config.toml
n_layer = 19
d_model = 256
n_head = 8
n_kv_head = 8
head_dim = 32
d_mlp = 1024
vocab_size = 32768
activation = "gelu"
norm = "layernorm"
norm_place = "post"
norm_eps = 1e-05
positions = "learned"
qk_norm = false
attn_scale = 0.177
bias = "all"
tie_embeddings = true
parallel_block = false
init = "orth"
init_std_qkv = 0.0162
init_std_o = 0.0
init_std_up = 0.0162
init_std_down = 0.0
optimizer = "muon_variant"
lr = 0.00232
lr_mult_o = 1.55
beta1 = 0.95
lr_head = 0.00783
grad_clip = 2.0
warmup_steps = 200
schedule = "wsd"
decay_fraction = 0.747
decay_shape = "linear"
final_lr_fraction = 0.0
batch_tokens = 131072
seq_len = 256
doc_mask = true
train_tokens = 1449000000
steps = 11055
dataset = "wikipedia_en"
MLP neurons of a small language model. Each row is named by its layer, matrix (up: input weights; down: output weights) and neuron, and shows model dimensions 128-255. Each number is 500 + 25 x the weight over its row's rms, rounded and kept within 0 to 999. Numbers have three digits each.
Before each neuron's rows, "fires in" lists the words (lower case) most often at its 100 highest values on Wikipedia text that the model never trained on.

fires in: "a", "b"
L5.up454:491491441499475472542470487504499467485474497448514489535469505470496517467514466513520501515528538447536480527494483467503504474504501520473512510468518529528491493517478491500485546514545507474489491536503470531492511556508521520522524534503498506520488513456489503486489494545474489475522508507512531520516480505491463493519505527496492493525495540531511535502528486470468547502489
L5.down454:499507455517510471518526509552467529444460482493502498490476479469533469443496539484567460512477473549483514496499492511486519481500466517495503523499509554564492517524489476485523485455505491489468490440529516502483545505541530489438466501508493517485466494494523513481484498528513490501494524496467490457498510478507496501548488549489509522497460541512484541497479512526507535466503

fires in: "her", "his", "an", "s", "gained", "a"
L13.up67:465511522489502509487473495509496543520489541494534456527485516489481481447478485478506502539469502534505472519463516508499539472463483502567482538525523519479510472509509513507488502498530506483494527495549498490509484462545471477491485496491518504492460528501531446480497447471494508514449518453491507441475456501506517475508512491546514501518469489428489524559559517480508553551517
L13.down67:489481499515556464471496517494528556486485512534513510493523468547461508525548524505534470502516466494523463495471492508507512534479482517433519479491521502543524502508522508491472461471459509525515524546520445510508484493475502478498528553491443505548512514461500486502453493533465471518473503498485519505506531462503462491501506536451518510489516482501516516474482486514514509471516

fires in: "this", "it", "so", "a", "time", "that"
L9.up159:453518507514517484489505489525492478549511511515525481523530523479482482487511433465468490504475513510489523493461461549475501512528520508516455503520508513435516473467498496498505467485501501483484464571488497475525506510536488493505452472544521491521547481503505482459512514500491542497497470490481480501539525519509510515471528555517483483535528490463482504511479490510521515564516
L9.down159:547503460480512493523504465475500489472508493510503460486526463516473487523518567540519474538499507490514529507503486528455472528507493508506508483500542483497491542529516475528528532477519522474495498455538487493490484515474499496546505484556508489470477484480487461467504542510532517491466503513437494526460490500476475492506480548528521526480507527497482474508503482486499462476498

fires in: "with", "of"
L6.up597:485480458479450529502476528549495505507518480499476497508546506497497528470499521519492519500503427488501502539512447551553486520520500507471495533474483523487488488459485512507517471489503455463493572486500527518521537511522473530535503491523481466507544481471539513514494537558457508517453529507489527492485525495531506491521496503460534488486507498463467491508482485505466514465506
L6.down597:501545444488473452466493486493488524493527516469504490495484457488485516476519487481503475498486517517522481487523501506528492517467525501510530476482553520506458482525481518504498532453516500496533490548515552536523500517537503478508501495508456484457487520534559474508505503497513481519484551489506478516491499509481520483519516497515518481479498494515477529544506481493449519483490

fires in: "some", "song", "listing", "lyrics", "version"
L5.up844:470502477504483453525419473510518491517460518516523550514499502480514488482533502469524493520537483486492469523495498538471482514526488539504548492474471479514519523510559483487469488519510498482467479468502460541473534498501486503501482491518536507526435515489463519533508492466470496473520488494497501523472514480469538543491546542520517559533496489528480499523522486507491509475471
L5.down844:472515489499501463511545480488453527474496478520488525471515524540494486485510491527460472497496554514495541529472511451498493498466482505492509526493491489490457482530509526523538520539484493462473504506509530498485481486533463495490493487532475492486494504539479511473540507520499510507461491440505465509487506509482489476506478427471479509461515556443502502520512524520535535505507

fires in: "its", "his", "the"
L3.up526:473510496491492454498481465531496516498531481514533500478537499490482485495543487499508524453502498473508483497485501509449486492488487505551529479520520528492520531544514499519495527555555492493526498485519508480520511524462491502497524547520515491493472491464510479533489516520444494477481490479499534447507506548530533492527500503492529494520478505480530477521492515510449525514502
L3.down526:506528565517508510505517538512522516476519533503523529495452483482490510542486507476499540533454508494505468498495481500548522493500461508504507461531529508517517483514495459535487515494523510480478534468474520490487539500500508481504472472507484498497460483495436456505480484530486476474528477491515530557488525470494483493477495523448495489496478534518524524505495477498514505507544

fires in: "now", "also", "still", "then", "currently"
L6.up888:508495480490503497518528509506476499526529485506486504475483483484507520559522528489492473554502481502502500504525532538520513468493470506511521513448501481526488505487514451480497544490496479516503523485461504510520485484463552484478507508495515478539483522491548499533467519483483519490508529430500491470559484449506529520477530498503516456511513502504511500475467502522513533501498
L6.down888:496515479493495543493427507545490510464514522484468474575529509512484497509523491493543518530509462507462510545502502500531509471496509474504511532503478490488496497566457507482509458472522518503478524486530508488473500485474496483493508513481503513513510492519465462456455546452512501488488500535513480490451483500453470484455523494505481525503488514527494538530483473478542507493543

fires in: "the", "s", "when", "hold", "who"
L8.up220:470477463497486528467489537502495500492491502499507492531527509487518461516479518491511512511513478483515515473539490488471495487478512516481504465463500487500501523532492442500462515521507518495506459486484511508496518479503504486513536554496487494533496541477491503507470486513485504504487487458531514509492488510510517546537527533503492581473472465562469506506509502472500505494519
L8.down220:473480550475507497509507453447497532489489481520487501502514500518509532493512495524521491484503479472492466536496517534498506523478446521492482512526484485495542517478523456486497515489520520511470485505522487477503532511419466514515502471500517522518508478475514479481477512504492475503493480548486484476534475530459527505523482471468517515483485479553503510475536467515519554487581

fires in: "its", "s", "his"
L5.up504:486532523504509525514461427499508529495476452487508503473464506472505459480526534517465449501510512501528517475470458509506471518522524503509481504527518479504513480542515427537488502513513491528453456438488520455499523513477502476519514518546501525442510492490490514503483512506485504524529451506529515470482517483493484510512481497485535506533491475546503497497473491510487488542507
L5.down504:447507515487481520551522489538519546536515508521515477516517483499485496480530521528490546513499459494501483435500526475522486508473486484468455452520482494467518487516492518520518453515487459487526530537515521477518491508499524484484513485539504497474507483471493456495455521502490464498500477520521451503489511487490513512534491497482501443475461468486523543554474503461511516536500

fires in: "it"
L3.up796:506555502477466563492494508544504511509515472481500479503523493481444464569515468469503485473512489480471526463518512508497521493508533492505497487499553482487543508522499466520494467490526519494526438456500529477525538522464514488486488493513498489526524512506502532515507501524508502530481493470471497476515503491536503549453505523471545481502483507430541456487494533505507475533507
L3.down796:480493452513552475517446492512548483472555516536512490595521472527536466475509540492497500521464511492513462515468531513457449528509493485519497511517525533484531492439525479495505505493501482481497505523505488495467460471466463488554497493485504505478495477510523484532485474480523478485484465516502471519496509521504467495506466518499494529525474475505502520507536502492496523493550

fires in: "his", "their", "its", "s", "2", "kesavankutty"
L8.up775:523475488515516489527501523522506504526502477506478542521510485492502483536487527537499526484507501492488482495481489547481501484495491515537522514507534486504491498488530460491481503503521474472501495444517514513534475564518508506492503496476499519484510499516474462475504481497533494490491440505513504524538499473521474503470535556501509518502503543515493517469482542479504510512510
L8.down775:480535476474478507558494517490501474498524498483487500505470475483518509465535477479504535526441448480508516494469492503460534545514521518469476512505502484523520490555523499506473535503508489511500535482497478471520533487468513496478489490546522494540545467491501577478477494456544489525450543483473499489477494501500496501540512527529477484492483488526500537535501481505533471460503

fires in: "to", "in", "with"
L6.up733:534516498513511455542548537512455489486506511491482468541492512521499504433506543484475455506496533511480492451483540503515509472485503497518461523514493525496530489497524511535508489514512492523498521488493488473486518478440498510519513533479526499558494546529471511515504484515499490496528515522496482462489505518497529503505540519491530502493528477456508494506490477507507495498470
L6.down733:494499524492491493451507512491459495473521470472497508524456515501503514520514502454483472495522490484538574497495495510458475497545495516483479481536506495502503508479504509502510484497485536522492490480474497490527470479467513554485496493510486471472531499525540535528518501500581495537514495460487499509474518519524504490477530505474503522532493508522501497482530499491509526479556

fires in: "the", "about", "around", "there", "squantum", "of"
L3.up280:477489488493500520494512477505507499503525507487482494461521466514504544546490495525478501503498512474510516544513493500496490472503514484481490487481493431518463517471533487493496513464497466479490455527520515512512534512496500503472513500463516490517464528421507521492496488494522493466469449470508460457512467504510509484538524518522494509497510527468485484495499514484529517524480
L3.down280:516570514494512513495475520523470539516535447485509510504496465502515527480483521529508498498502478511490495522439521529491527503505540476520500529494504484461533521508513483478491488549486491491483517499502529487480526487480526495504516473511530500545532511519510486483498499460452507489521480503489516448465520510522472475545484505487477496508496486481476492524493492519491486494523

fires in: "states", "syrian", "state", "american", "notes", "philippine"
L6.up320:518508498491499496509491514511490515521472514497509533476476484510499540483488512435485508490500469450546509522477532518474486467534515479475515504512505521476509539502522518499496463488485496493499533569507513518523470468525508491487479491461528522486469548514508491509505521468520497475484529481515528517514477538500519517460454479479467529501523474475484459467491485494481477520509
L6.down320:500507506517489525497570464515460492478493518514454543525542483473528513498503497515528484521508478528501538478520510517498462432496499513508516533506486495503502505490483532528515520515461510476518540496437484521466484503498543488503522480508488491493488505532498478481531475517466502517544520538518492481496484525488554515541492459484549531488497482464486505483506487524492487463463

fires in: "of", "all", "least"
L7.up884:487501511484469520502456476491503461511506472510482462490496513521519509458506450520502481508487489505501535514510531493516487521495520489470543491463465498515468492473529493513532449471479487506538502546521519524498519564476504508501510548515499468494478486489473508534521510542469514503493545521552495491492485525473520467505439481490532485517510510516530507517513509526490491478476
L7.down884:478449451508489499487537519531483515535506469519511508535472435518507454505507489445531495556498498525532450484512520538468464517516537485453481504471527556461477486474540512478472455492516531492508482503445488504483499521479474502504483512477519475520459536538466501466502505478503519509512491502518483484473509480458495490503536498507497469472553527502501504556486475525566511500516

fires in: "for", "to", "of", "speed"
L3.up357:512521514487485475491522481486471452499550521512514518472481479511509495468504484507475471493493456528483492564480523548459485483484543513488463494461477492521509490512453483526523492527499525509483485544486541488520502513469475517531462518495535476503516525514501489534484503524498504545520443529504464516518494488493495504510461497490514479536517470480505508514488476551497470468497
L3.down357:494480572491527484494459479505483496480521472520491518516506516471509471510551512485524488519472520497548515487535487475511487484522486533521534501563496484492472504532474536480493550505518463516444485490449528528464491498479472498548511516505511470488514468466476479502429502463532530542495518525510537479481514506504517490492511533532486467495468512492518507497469459510490525485546

fires in: "their", "they", "in", "its", "an", "the"
L5.up335:502483511517465561526527504534537479498488475494495465510479488491515491483522462463492522512482517522486483534499490529515495454510478486529511513549533468500551507484501480512517515569515485520481501536455474479506498490502484494502503473525516476500504535465505475512487531480540504517443509493535528491482497519533468495530466502476534529495484488497447540501478516503511513469494
L5.down335:486523499523505471518498519527472518526545476513486522522562486518520504456530522532490534507481484525502507489474509471485515521500470531494498498513511483498510498472496513491502480517461466490509515546536479447490496500510506478454548515515506501495530508524505468478473465486451465552473498468489507541491476467508545442497528525503512525518548467506469532511469497521492493526488

fires in: "also", "other", "is", "still"
L8.up159:537530480522532466497483497469469503496495529488505485484500509525514528542503525480552527479537542523540517493546472536515469487516454503470520508498501517538522529462474467505494521467464497526474466501474494474490510460450545503464497508506488450487529527516496510523490519516513513543504549495500497516505512468506558498463502495542504465498501509491514542457515502514506497505486
L8.down159:495513465498494529564498495438517523439542513456526471498498480515482492526494540457496528507491482515525531480469511541503489489490467510468485489480489490441543488488536477517536524468498523533452493473530478481478482516506550522510505479493505505487523468471518498449498512467516522491486452504499501480513451479481492521540505502510519536503469514484460525544560465506493510527559

fires in: "the", "0", "l", "upload"
L6.up103:499499496496503514469500482521474500539555498449496476458497526459525484469520466483518498481551502494508502539490490502456496515545520506470513489516540497523491495495517467500480509474498498474542489435538505495521475536521521513450543465517518514545485504466499485470535467499444530485480508478540461448516513494536484569496468519519536497501512502504479488473483520504480511494500
L6.down103:505518552559538479507497507540514514521492495478499478535486536526489493492487479521516491461528511493496524492515513484472516518488495455515496501522510522462482474519490496522487475492509452487476515466454490475508519430513505489470446496500510495501507501488478479511482490497447534512497487503552527529495515457529513496501515513475474560513495516494533479483528527487540475499477

fires in: "a", "0"
L14.up571:439533471478483472490472527544502484503533520484504553484533520465517486539517507464499477434464526485487491534457470549462458472532515517508499488515494498444479482541576521470510494486534507504525490537480461482470505475504478459485512477502541533473502509511509535534484500498508536510471508476537507499526520566488556511493474489498471473486520520470517497462516499472534492515506
L14.down571:531514484545485493508530492467494540479484527556476513466531527517517515452493522500515424512515506547493475518466507494521508479492521522504497489539481472527478504447531510512477503500527528497552505481480516509517532535497498518532461526501489533530541481530494503560475525472463485490513494531501519505480514486512455463498494487493491519488515462525528519523463490537514547518476

fires in: "one", "following", "next", "author"
L6.up212:519506541510484486466512512517464514548509500484546470519532480505506512479516453473546498475507486507507503520505541527521498473493522502486483492513543475460481526524512517472507477473500525482473544522553425485446477486496501474499523515533496482467512490482493509473484513542490502502513539449519514481498514509539496505502490499459489451482502486529482505495501492538465498524510
L6.down212:523516487504505507531539495549492506552510516466516532465520484476485497485515488524497464453500503461516495537514530527477500511505495525476470506524528517527498522490493495515512458515475509502468489437497474502505464504496505532478463514535483506484480495496503542454485515536492493496509507484459501554488559546515495502529507543504544481463469501563467492525492482496515470503501

fires in: "by", "to", "on"
L7.up386:516494521494511478505526521480476480519526501509466469498511481510526494485502537453490472510514540516476506477469519503525504491461501521488510496502498483485537484441506452510518534481476488514505467484502549441509482455521493518512502524486527515563520496489513508499530504499497509532500504446451522473516524477542544513528466493515476496472531528499498463505471515521556493529479
L7.down386:509519525477509492446521455511482478482488453469487485496491469486497498512543511474486544520540492520476547468500526498504485493501464523492478470488537533478505495509489511513538521515454503457540473465493520493485503505471496514463537500499518452471474467526552495529489508495473479489475524532499531484502552490514525535525512509481513486496514492499477480504490538516494526500480

fires in: "day", "year", "time", "games", "fire", "days"
L6.up916:498511487492514469508452492497486477495515503537510485511532520494495500506532492463496504473518497536481478509509517500542476527491520498486492463496503496496526540503464514461506476493501490486546512478544514519498498531482493514527448503496533503540473485501506510519488512512502488492529500506483487578508530521501479473457481534532490454517496497524494474487516503501444523478479
L6.down916:494514480506476468515560519504490493485528492526487496521497514491505470522492500480529478551511477502486508535503489497474454530505490514551525483549472449470489494499534527470485524502504497497448476479547525506527513483480527539448502528514520523525493559495497509520454515445495498525489472481480529506484479505496507484499505520525482471495506503531541480496455502520469537508490

fires in: "this", "these", "baku", "helsinki"
L5.up116:538467438495473542481496463475488511507470495438465488561504519496503496509503502487488504496488492458459497465483509491490505489532487506480476522513532523489535500525493534498512525532509476487468536504507483518454447495478508490530477479498531494505492498508483500512511481489522530485517502456508479503508472519524492503450508497486555512531494492505466523546532549470473562549555
L5.down116:530546523457518522534514521480568492458457493476465546515501468530510522495499524476470492475524513510512446512476482512475511518445543491461542499517505493514494506469492449485486465481513534514525509481430482528515487493501539503475473508477471515496482483513490499498531516485481513513510500559507523498505480516509477503514502520483481469501504548449476497524491488487502468516507

fires in: "an"
L9.up542:531510514540514522491509506493552509520479514504448512527499517514508478529487468484533499533482472503514486485461477493513471488526519551512454474538503501471553498502481513475473507481494546492479505505456509475478460501448515543467493491476493506509489436499468496479484507516523461514469519509538462530484502475489518525574522507497506489527469541511534495542525479534487485509481
L9.down542:497469487522517525500517498503555491472506470526496481469478513521543507475519559480508524460498523510485471539496508525483490525494514530515474462489491481473497527504503534481477485506537541492492488489500461502510475493498502494483550435507479475483509557509514441518555481507524513543479526503458500461484500492496501469575481480496496528502530476477472529473514511508491489513516

fires in: "one", "two"
L3.up602:518524460522479508491507491453486488522504531523525466481488510508543497473543463512486500490537442519472496510468458509502505465507517508460508494504533485525439529467530513497510468505498478522502493509485477480495483506520524512510517527520517525521512484480456498549502530514511455463513580480487509523494470535486502456511477534469500483491508492529524511531503501528517530504554
L3.down602:507473474522494487507506465495517488471500525515520518512494487516512530486444503430470479505486513493487450510508521529519503515469512528472474492506476531517521491442488494509532533489528510517509577508527488514518500467510505508503470510514468485483497490539537557493492452474458526490500492503540550490502499499484500497466480533483526508515531511534449510465477529545514495522485

fires in: "his", "her"
L9.up315:492496503507467512510475540488498517520512525531508479510517528448497472519542495488525507490481481549517499399513487566475502500496488507549498495480561540475429466476495436498503513516501493517488519473511515482524541523486521462498500473506478527453498513525475525514502482489497486535500516566535497438523536466504475469521535534533503491487490500516506490524508513535517476532476
L9.down315:448461509509491521522534541502492496475498507502497543514516491541502500492512491522512490505531457467544517490546496491467476481517504478495528483503484483495496456577482547538485486501520488512545471462525531499514478513553492465513471501512504531541512525485461474512484489439495515505512455471532501485502515482540471491488484482512459465525514536485525519502496518502520555447520

fires in: "a", "history", "australia", "vietnam", "no"
L3.up734:461517472512468502525546524513501501503472511487528520477510539489545504527473505547433518491451468486487463548484510525494512471473499488443502522501502510471477527517545482498537460489558506471476469489483478478509484503514508456509500495499540504497468486534513522526509528488519503496491477517503516483529497508491538561476511493492523516520535513526511501509490535452487484488503
L3.down734:523510515478497435498471469519491499459471477530480487512528493546490450474482493475507479539503512524478474513503449500463451485517495468476493517507477492489533506515465484521514499477512498507507489490509476524472468503503518524509508503522497484529498481501518540530531473505518505518532496450501549488491493500520502550512500506465564458497509475476481469521449496481500521434511

fires in: "best", "most", "more", "highest", "law"
L5.up43:484494472510475500535462475506454516502531490507504471524531541529472519444514516530499484448514531510534542477439534484513473498533485480489513478494524525493536493514535500519542485483494504512488448517546490445513504500495515532481532512498502488530524517508496504476526527563491519530504501581472517498518515445504502487451476490518536475503519462464493509491513502496521516487527
L5.down43:537477434535522482527530483489509486481526490546477523503492489500505528474471492504546533520472509528507502493509469525483471513513479501525469512544539535487514501511508500490518477488485532560478534471522520518535507479450450527494490503491516540510493498543458455510513502550511518520476546484487448443511539465497500481495524474496458496510482525496517550535531478485495523512523

fires in: "year", "day", "same", "month", "mcelroy", "date"
L3.up720:497472587524511459510481498509493491461529531494512499483529447478478489524513475538528508520502514465491492488534487499493447511511486474517489516527484505486504470464471514454544458497534459475497474527522501466503497474495480510499472490543479513510512493557496478491545533541497434518494508527483465526491501523488485479462489501535526475507515522514453505487484516541458456512493
L3.down720:515538440500482536479542473484466523514506493496513570511508503496503465504513482493478450445482444547503504512533520507536522515488494537514532496515530469512531524502505478499505507490494533512526484516451509524495498536480529496481480506514496507506476482490461474474481491463510536521500529507498516515497538482521519495506484519492488486532491532496479493513507529525567511474483

fires in: "of", "a", "german", "his"
L9.up903:475485490503499515562502499480503483488509473464479458510504490469519484453523464441544496483500463484473488507489529478508478487520510530490545488479533487481472486492464498518535456531506536504522477541556561536493497499541489511540525454499493538474491486483476523512532521530499503480492489498541521500479525470529473530488522507486528442512515554504474505512502521497456480522478
L9.down903:458525515479484488492495537521524492511574503518488508538483457489517491475474474466496495506521544476540491466510460475478521498526541485498498534484489508490511520505515493561494459552516551532470493494489443471493489491504501487443491506513474510526511506549495522535489488485493485506516534486482538466497531493491532550482499490508452491487472519479513479481472514435494489588487

fires in: "london", "began", "first", "opening", "leading", "main"
L3.up410:516524477505468536463482479511498509499575513480484471509486493498510534520476549520557519528504494492508486513535512449500503501526514477518494506512489534498524485545517468508507506493485519477465455475464543513519466526514531509510518488526466478477474506497479490504494477494517470471535480482475434530522535501486509501487538516529515510474519548531529540515465483476455499500512
L3.down410:509539500485506482513509489482516507488452479534496464500455528511499491516502482520456507542505457456504480532480551503504474498483523507484487504482488528511499489513546557455536511518481466530512541533445499457497506501450504503513488507461504500526511443516504500490479471445498491493465535476510480476526542478473512498483564492539470436500508503508540512464561461488471527482502

fires in: "best", "top", "head", "highest", "famous", "biggest"
L5.up1009:489495521515478526506497466539448540521485523471484481436540498514510512511484502527482501479485539497524520526477523509484503511463476518470531554529486496503458514563523450481488506487470507518496451476505545508507508549517497485567575487486497490504525492493489514471500505507469500494496516513509500514491520493528535478476460494493530534469522492503496526520512505462482507535495
L5.down1009:482529532474502477476537471521479544492528498479476542526495495503497456475482502549472514492505485500523520487554464524455508501507531512465538543542510485467462513513504526511486480481492525517524461523505530513531451533521518496488496515460534477502486462523496445540483481517500468419477548471487501472464473496507515510480532443499532482490524484438519492518507479487510502505497

fires in: "one", "two", "ulliott"
L3.up665:455500498485481444518523491502493508511506527525490482509498484502522519486505447483532494492520485519482491486467468527547502479506502519536488505503453498463489516453538513517485480486541504453465464475520528500496484549517505479549492520512515487488533473491477516510494503560472460461462509511531559486530455517491551528505487499423478483487496494512481538477509521514492509480471
L3.down665:507493515534533573517541513444536508476518500511539489506505510510500507505500508518452497454515488454477453493494502510483506518499493468488537502490477534510506535541518504489486470530523507541517513504455467520490483444508490474488511477546489513476520524476443507505479483511505478479517527525494427514560481546543480515500490535521534502465519474471506468522494476483538486506542

fires in: "two", "lost", "between", "both", "merlins"
L3.up429:508526485496482507521487467515499482512491488516519494502505471498544488457534478486512506564519479496489515508490479505503506511479523481529546484463445501464514484457516490516461545511512493473487521491472508475504501503475517521504518538559447511544515454491481510502506464481510544438517521476520466489518485521459503502463492508499452474536517466517477482479503493495503528477540
L3.down429:518486464492504474514541489542523489502505535498503487508503493511546538508494517488524473511489508470476563554530534472468512473473481506529509489498485463502515545451458492472441498523508508506479499460500531486460541518481541518504488500516473507494519501469481486459509518510525518477501511535513546542447504493472524531488416495541505486517510485485488500472500470477511507500470

fires in: "a", "one", "same"
L7.up619:517501478495491445548475512514478537511479543481530494528476560469475522433515465499497491506498449525473478529492493532509532471495514490449513558517518527460553500528483478476484479521521502500484490505489461479499506556530444515514489538527478521490534502505532485450515526535511485498503483475521537474493530524492485462512507480524480473474517551495484489522493479460487528496464
L7.down619:490438513500540475473535474480546505490513486491495519504474487483516517493450520503493455526501533499512494536446531483477514485474521508516511532481515498547493563494476496507526476445495461514476520497529455493522483496551515453433466538510563510498522496502522534498523502473463509522515473474493524508512548464486495523509502511521527447460519504494474472459462508524486499469487

fires in: "he", "she", "they"
L5.up771:476530510502455517509456562496476435528510506510499483509465475505506541453500503498515511469477478492505495520521490500537513487477516489487497514484490503491501517475519536473505486492511533550477485482530512489465505490534527509469498530501465548500495521509526482497473494513508475515498509456508501532462540525474546463473520471461510427481495516504547508500507484529483504487440
L5.down771:488502506532507501494494515516537503490506511492533461457497482480476546559469477529458460520474506530514507502528493475488450511517523512528459469496463519466524518492501510465486487532513524477497527468521483480523494520465495503507488493495493493486551463484546513475505506504457494488561456539491491489517538484519481545508524527451490461489508502514489493528532468487530463533487

fires in: "she", "song"
L3.up286:525517487520517476484444523514465481537484526519495494493514454537510516459440531527508501480479496446523488505497541495513508524539479483522513497485486506526521500490525484456512466491525495516518491482518486450517517462489470528552494489498537506495490529555561509516507495501530461459480504464487482488503524471479509474487465476507536502514506531511478521495466533486469463490437
L3.down286:530503528523502491496516491490485509481485492479503594488497581484507521531488481491454505490514512524510477554489496501497469508456554518541474516483517541484482471507460486520497494525511465488486499457538516498491501517478497483511490473502482490487495519491486480480512518521528505569532529548539513527497485523505520484486505521441478461506488573495461501482490514528528536494463

fires in: "first", "took", "former"
L5.up711:515510530470475520481487487499486515511535489504487493476460516498495555573465491540496488507485439480491480531521494504482448450468483524538480504523516504491454511549483510526523485527480465494485476506518500503502491513497513503490488473516486497495484449492474521511469517498484473489499519483523467545543486498514480474477504500538499500451514523578550508461487488517445531530512
L5.down711:538497488498460507476541481443489525494477495484506488518523519512505485524511476466515533488529505546472509506507535496504518488521470465534503502498533517507484535510471533483493469519492485507509520469444491496523495488475508480537529500493530511485507506474532473476478477527493451496504523502448525520505540500459497498507540426534472546515514486523494513487536453539526499499473

fires in: "series", "single", "song", "set", "listing", "songs"
L3.up45:503506497514496512472476465520516538456482468493474492488509522513506445488480499455514499481529507482490541501414533519467537503459508522456473522441524526545541511542549528521476525492503478492513472525476482496503520483483554465503512485507547530557510514481461503525519507492464482486497522501521536494490522467514536516496499496540478457494464480516461460522467504514453493495466
L3.down45:488554554545483514532478525459517461564519496505538489498450497499496510469503477516482506462474465527480511489489487509499505466491482513472515515503475488532499483509475521491511508486473518507498519560431441479496473475471505500461478501502546474518500464518513514503559492539459467539484526469506482557513486484497477492487463478482522478515499540525511493509536507483509512534483

fires in: "an", "116"
L14.up43:495477511569519515512484518534556509522466482462483497528444504465473481476500488494504493433551495473518444502453506447546513513533550490560473533527553515487492499495459506502478467514521488478509479520463479503517481498465500464487508509486484524492517518481555459462528464457519430520494558473534519491487466498500539532522500502502519530502499512494496501537507515503512479524487
L14.down43:519508477459526521482482521474528499520478513494490521464452505471517482559485493482481521434480491513495486562445488466457449526481511497468498485526480534487517479493473508496472464453493511468530510505515461489530527498472545502539527499538459503471507482517508516539492565482499520517505494491506498483512512515549517494500470449438513523461503508524510536491528499520512533509494

fires in: "with", "it", "its", "746", "two", "184"
L7.up81:482446507497499503509455510544520505563496485483481517517471488496515505529525544532517484532461554495507500486476479520450514498473512559546438516501493484513504514546518484475489555500502515496472476451578508501499499518501506505527492544525515515468501452498499498513489520458465479488460484489554484446487504493490523508516494524501452499512478496518490483498504517489457495499480
L7.down81:472481525492526521523476500478535544462513496528496484540491474509525516481494496463503469471447505481479477550488527530549519470486542480497504491484490536524494464464500478536528483493503476525461511498518519473512494481489488511505479502520494486536502573483507513458494502495485502517500492527495480492504507482512531528490470509504510517543494515512532503524495519497489548539532

fires in: "a", "as", "best", "it"
L9.up620:506508511500476524508476505477458486552537531480463457495510493480489541506464512522499491475503490495478551499551504531462476512530510490515508543531520476470522515496504498496540509468511509502529522526507501533507492511517502505459506518451509513549484495541546514515477537498528466529468507455476508477478520504500519524524525487499518515483468490476516468516451505526517466512542
L9.down620:482538482490487485525538480488504534495559511500503519479481505494466508497475498470505526510467457494439514551491477494552474448535508491468541507515506529519483546518464494470510504529484472510482497481528563521491454479525446492475531474498463532523513522520521503519503502483470504457489504495480503537480511535492499497438502492534554492511469463526511529487498506457471469524475

fires in: "s", "its", "his", "team", "national"
L3.up180:497465499495483534472477508489517529492538499474500526490457455512481464503521508543499523451494524486539482501513466553510504476541518503506488483481471488519537527500490477511464526489504493513503525498472513450482462496490464488492531494492529503508496497476515477510470479520499486538515421496532540474501522508480448500503501465516472555517503515549503534487453476481527485510521
L3.down180:458467512513498463482513501513511509528523534507503434466502502500468513516466497447516530479501481532494529483492534495558495497512510515497536510482513525509511481502513492504493489474532514533522448515517518439524504518494502494447498521520530491497487472468503503498483518497479526486459506526480522449440497488506525493506522498467497496475492502470530544505496543478531507546507

fires in: "the", "residents", "people"
L3.up741:509483458474488517496528492520507503556520518484480468453515492485503485450459516506498503542508516524523533486481496512478525506486508511533486507520485487506496501504503475523485449491505504490550481528530492485496517512493484525525529492498485486533492491416457535521461471488448479507509463474508458497536507537495493515510494506512514490494500518556517520520518490491538484510507
L3.down741:512546548539487479521489482466516484498507491524504543485483475518507494572494473534478503493528524486499476521497472484498518503503458501462522521492512465454495489486499494505540503519517528507489516512501497508480518485532545506505509453512514493519486486577474480506458500523521481462484519531449505508535497501477503527491489500487473514489525473499534490459499498528490512502529